Part of a small language model's weights.
Size: 11 layers, 4 heads of 64, MLP 1024 tanh GELU, vocabulary 4640, 10M parameters.
Architecture: LayerNorm before each block, learned positions, biases, tied embeddings.
Training: a variant of Muon for these matrices, 439M tokens, 6693 steps.
MLP neurons of a small language model. Each row is named by its layer, matrix (up: input weights) and neuron, and shows model dimensions 96-191. Each number is 50 + 15 x the weight over its row's rms, rounded and kept within 0 to 99.
After each neuron's rows, "fires on" lists the tokens most often at its 100 highest values on Wikipedia text that the model never trained on.

L7.up335:37 66 48 39 55 37 29 61 44 75 47 56 56 58 63 31 63 64 57 45 37 57 47 52 51 37 32 44 59 58 58 44 53 88 31 48 19 41 55 57 72 55 49 69 52 61 34 48 37 67 64 53 47 54 66 62 61 34 39 59 43 44 75 58 52 48 40 54 19 54 54 55 48 47 26 43 43 53 45 40 62 25 57 67 47 32 69 28 38 56 49 36 68 52 74 40
fires on: "v", "in", "us", "p", "e", "on"

L8.up809:62 87 54 63 62 40 58 59 76 59 57 47 50 35 52 36 50 23 69 56 72 22 62 70 63 60 60 34 42 61 62 93 70 50 38 36 52 31 41 73 53 56 68 49 51 60 22 53 42 53 69 43 37 48 69 37 52 43 66 55 35 72 29 35 51 47 41 58 25 50 38 43 68 62 74 35 74 63 29 80 37 46 40 61 53 73 75 75 44 42 21 47 51 44 49 63
fires on: "2", "0", " t", " s", "1", "7"

L2.up694:19 13 34 17 70 40 33 72 67 47 62 72 36 54 58 36 39 57 69 36 42 50 47 37 74 52 57 47 43 40 56 57 67 58 60 66 25 54 52 61 35 72 45 11 48 61 22 49 30 46 59 50 40 27 32 45 27 23 22 23 39 30 47 65 38 71 60 34 56 65 47 24 63 41 54 48 31 57 27 58 82 69 53 46 52 69 40 65 53 59 58 56 81 41 40 58
fires on: " |\n\n", "'\n", ").\n", "\"\n", " include", ".\n"

L2.up536:34 58 42 51 63 66 47 55 59 05 44 64 37 53 73 56 45 60 50 54 56 27 57 39 56 39 48 34 30 45 63 63 54 45 48 51 38 70 17 63 66 50 58 57 79 58 39 77 54 56 56 81 71 43 37 39 50 33 60 47 28 60 50 72 29 34 45 48 54 22 64 57 39 33 45 43 58 50 45 29 45 39 50 53 41 46 62 51 15 43 26 30 50 29 30 46
fires on: " known", " ra", ".", " sol", " hand", " al"

L8.up106:46 37 39 44 56 45 35 59 68 41 71 51 56 86 24 42 30 51 59 38 27 22 53 48 40 32 69 50 69 73 37 49 48 46 72 48 63 39 16 51 53 62 65 67 51 46 43 34 41 49 40 63 49 46 21 37 44 44 70 56 63 72 32 40 57 62 47 22 77 32 59 63 54 41 45 42 83 53 15 41 51 53 33 64 62 42 49 30 38 54 70 59 64 52 56 75
fires on: "2", "0", " p", "1", "3", "4"

L2.up733:56 54 31 59 17 63 71 57 42 43 43 35 38 52 57 39 48 56 46 77 37 46 63 52 63 23 47 45 48 64 39 42 69 56 75 41 51 35 31 38 49 55 54 50 72 52 51 59 69 37 59 41 49 43 39 61 79 36 45 58 36 42 59 52 66 78 51 47 47 60 57 52 22 63 39 60 69 52 42 73 68 44 71 29 55 53 41 44 57 35 37 50 28 13 44 22
fires on: ".", " who", " which", ")."

L2.up456:13 35 30 53 20 44 27 55 57 35 63 40 38 64 61 25 43 25 59 34 74 54 37 42 76 25 47 46 55 65 58 46 66 48 72 54 42 59 24 66 75 63 47 46 85 52 19 67 84 35 63 53 53 78 37 55 59 37 63 27 38 31 62 55 71 94 42 23 34 67 42 42 32 43 44 56 51 69 56 45 64 67 51 44 42 50 58 42 57 24 69 58 20 51 53 69
fires on: ".", ".\n", ").", ").\n", ".\"", " from"

L7.up479:57 28 71 48 54 55 32 29 59 47 34 66 48 39 46 43 58 33 40 68 76 35 67 67 62 47 51 65 32 53 76 60 58 46 46 21 39 35 26 75 27 44 45 63 50 81 54 60 40 61 58 35 68 37 56 47 68 53 33 65 43 55 57 55 43 29 62 26 50 68 57 18 54 40 75 45 65 63 46 45 42 34 41 62 36 89 51 35 56 59 66 57 57 43 47 57
fires on: " as", " from", "'s", " for", " into", ","

L2.up638:66 51 35 42 65 63 59 24 60 62 53 72 43 59 52 55 35 44 32 50 38 46 55 55 85 79 60 17 68 66 30 58 43 59 44 34 62 52 56 39 73 59 56 59 57 30 58 67 59 65 68 33 43 48 54 27 50 52 58 77 40 42 62 52 49 39 52 62 25 27 63 62 69 62 59 64 72 48 55 29 10 57 77 70 65 41 48 47 45 27 70 30 62 59 42 69
fires on: " O", " o", " trans", " trad"

L7.up671:57 57 69 71 44 49 50 81 90 34 57 30 40 71 57 45 42 51 75 51 67 44 53 70 57 48 68 43 59 64 59 69 62 39 76 36 52 28 63 58 60 25 50 50 65 46 62 48 75 75 50 66 00 45 32 31 51 40 40 54 56 74 23 59 79 74 58 22 52 46 29 60 78 37 31 40 34 41 45 52 62 37 43 60 64 74 43 52 52 46 45 54 30 47 61 52
fires on: " |", ";", " ", "2", "0", "1"

L2.up601:55 78 41 34 28 40 50 40 59 54 79 64 50 56 48 50 35 45 48 65 41 77 41 54 55 49 41 59 31 51 69 85 44 44 52 52 60 29 50 48 81 31 92 55 60 47 44 24 35 70 45 52 51 14 00 59 63 40 62 44 48 56 52 55 37 69 70 55 44 50 42 49 72 77 60 35 62 61 51 44 61 52 61 54 53 46 61 81 50 57 76 33 57 32 54 19
fires on: "/", "am", " Website", " de", "ww", " van"

L8.up197:59 20 49 40 66 39 27 38 62 39 54 39 46 37 65 59 41 21 33 59 36 51 55 77 48 60 52 39 46 39 60 54 63 62 46 37 39 64 91 80 62 37 69 35 43 57 54 43 59 84 52 24 55 27 61 57 59 46 65 59 67 52 46 75 68 59 73 53 76 62 45 07 35 53 74 52 24 65 18 80 21 55 69 52 27 60 43 34 59 29 79 58 69 30 61 40
fires on: ",", " for", " with", ":"

L2.up897:72 28 59 36 38 49 44 69 26 63 55 48 46 37 66 45 49 80 58 53 21 56 40 38 56 56 40 69 65 45 40 64 61 54 62 56 41 51 74 70 42 61 40 34 59 56 57 54 25 66 51 56 60 61 60 77 70 54 44 53 57 58 49 38 40 39 51 62 29 32 57 53 61 48 36 25 46 35 48 53 50 35 49 56 51 90 37 30 65 39 27 24 73 57 57 31
fires on: "on", "in", " Mon", " mon", " van"